{
  "n_layer": 9,
  "vocab_size": 2048,
  "norm": "rmsnorm",
  "norm_place": "peri",
  "init_std_o": 0.00612,
  "beta2": 0.95,
  "train_tokens": 165100000
}
MLP neurons of a small language model. Each row is named by its layer, matrix (down: output weights) and neuron, and shows model dimensions 0-191. Each number is 128 + 32 x the weight over its row's rms, rounded and kept within 0 to 255. Numbers have three digits each. A neuron's up and down rows have the sign that makes its largest values positive.
Before each neuron's rows, "fires before" lists the tokens most often just after its 100 highest values on Wikipedia text that the model never trained on.

fires before: " |", "ad", "t", "of", ","
L4.down758:145101159204124113093182144112159057107131107120148168130146116070153129082064095115154136049104118134124143149139180139096063179131040132115156186168144112133069218116113121139119163108133137145065138091137139130120159147130138203164128184110123103130107140182171143093123127075174110104162122092114162126092182163126122155140146122112151144105081200143065179180129065143104146093103108121132171112084164172123138132130096116185133140156128154141120150132155178185107145101122134119086134100070154093123163151166113111129095125100146110161110097093151171127073118118130097087

fires before: "H", "ing", "e", "es", "m", "b"
L4.down635:135106110187109141093106166129131113174117154111177142145094135121142151079138096102107147129111091099134130124126070166125138125114087101103124133158054137117096141130095123105155117140163155183143183121069108142178155104151097065183147150047119160130142170120178113080144099069103109115119154117115131146069154118118127161176137174122118106114106188100124181151124129098104130141118115083168131116081150118131196064071111174055144135108099119077152109201162186114130126119170131128156146132126138158162102172133081095129094121079120140155168111095062155112024059107095180115

fires before: "io", "ome", "om", "c", "lished", "es"
L6.down372:094069082118106131156149100140156152161112139112156111144106171154124118069136099077139123095093150135111109102088136117118084144139065140130155178219113207147135098164149135115137149131126145133176147128150065134150107108139107145128138163148121158136102139116075120060167090108138102120099184104090129168191137111130129227135091169162153125176143145128165152087157179153133124157185138099110129153113102163123145129146166129110100113087084147172133129146000119167162134163216108076093096172145101120136111133093127193145101115147114114089111137130132157157108113109093151148

fires before: "ent", "ently", "ency", "ents", "ed", "ence"
L6.down300:186135148131113100176125171060171185141067146125083157093158124131134126139136099084111134136109129147077118147149117087080136097132134168130137163166135147138125142061183084120164133137131133141136156066107118150150129091088145095162156105186100176183165054150140077081163130112186133155109123154161178095165127152161121058159115171142130069118138161155073144148164115118121120075055154143124101108111109177176075106116061133109204100110130128119106114121077130140087121085141163107081143154102160110145114127198156146063163079118141110175133148107133159084119055138145136127

fires before: "ant", "ic", "y", "ed", "tain", "/"
L6.down281:131110152101085176113066180114130104200132140123108169101082143090134100120147114167129091126147064127134161147104164149138051121150065087121129130127124150136132111148166062162111170143137150073132147144087123104174156145132062167096083085145172106121139089134128160155101142104073145159163088117131146103166125121140161133111091068182165077075111116124117099157155138151095115180197140099125107132155168162221077107141138159124142085076100134133173111161149090122073126158095101113118162161097159094139074144124162072119109115101096154155138110166134119067091213175154133150

fires before: " |", "ate", "|---|---", "F", " of"
L6.down137:123116123123093117114115169097150148176080129147156187061167125159099156142140185122164143128138124133147115118135120102182125074129181092150108125080100154109107132155130164129157120107153088104074113159166131146181152151163164181155074181141092125171127091123197105174187108158103119112076113145077127113100131098115132101084161131134082139103158108163185095100100122174166166114121159154104070104104135111097113166130170152145117157080089097127100143157157184122101124123130141103135186101106128120102092144151113128186161085117076169140092102117219107053080179169159179049

fires before: " 199", "199", "8", "0", "200"
L6.down15:118163168139176143179169167125142126150120125154160114094115149087151166126169147122128214113139099175116107145107133137212139120152104187079115153138083143155134087151164129099081184160114110127104175106107089120145141086062052135099078137168075141109165088108149139161172095089126111151128126123102126156133098129130131105161084115064110129091129110168179105157153103149129129108120133149137073144174150083118169143105137128123144155090166068133125152149075159157187108103112153190149175126132150175164154069097180078091126102127159115174218120135142134071085108200171131144

fires before: "v", "ution", "ved", "ted", "ase"
L6.down524:101158145111110146232145133119206135126150105127152122063086073104068127130173153164180116121136127160116146128112141132096065149106137101107154144082141168176103115092123146045104158118061095149081167106093110161120089096122134085138118138054143171135150159084104116127122117124090127071083147119148174096139139118136075110146134132126089107085113102138150124090098077090166162147113158130140135125105095163107123178121133123090174200165121133142131101133167149167165162168208140086113114106116126151115093084166110092122129057102130106175112079119156113129111203123128149038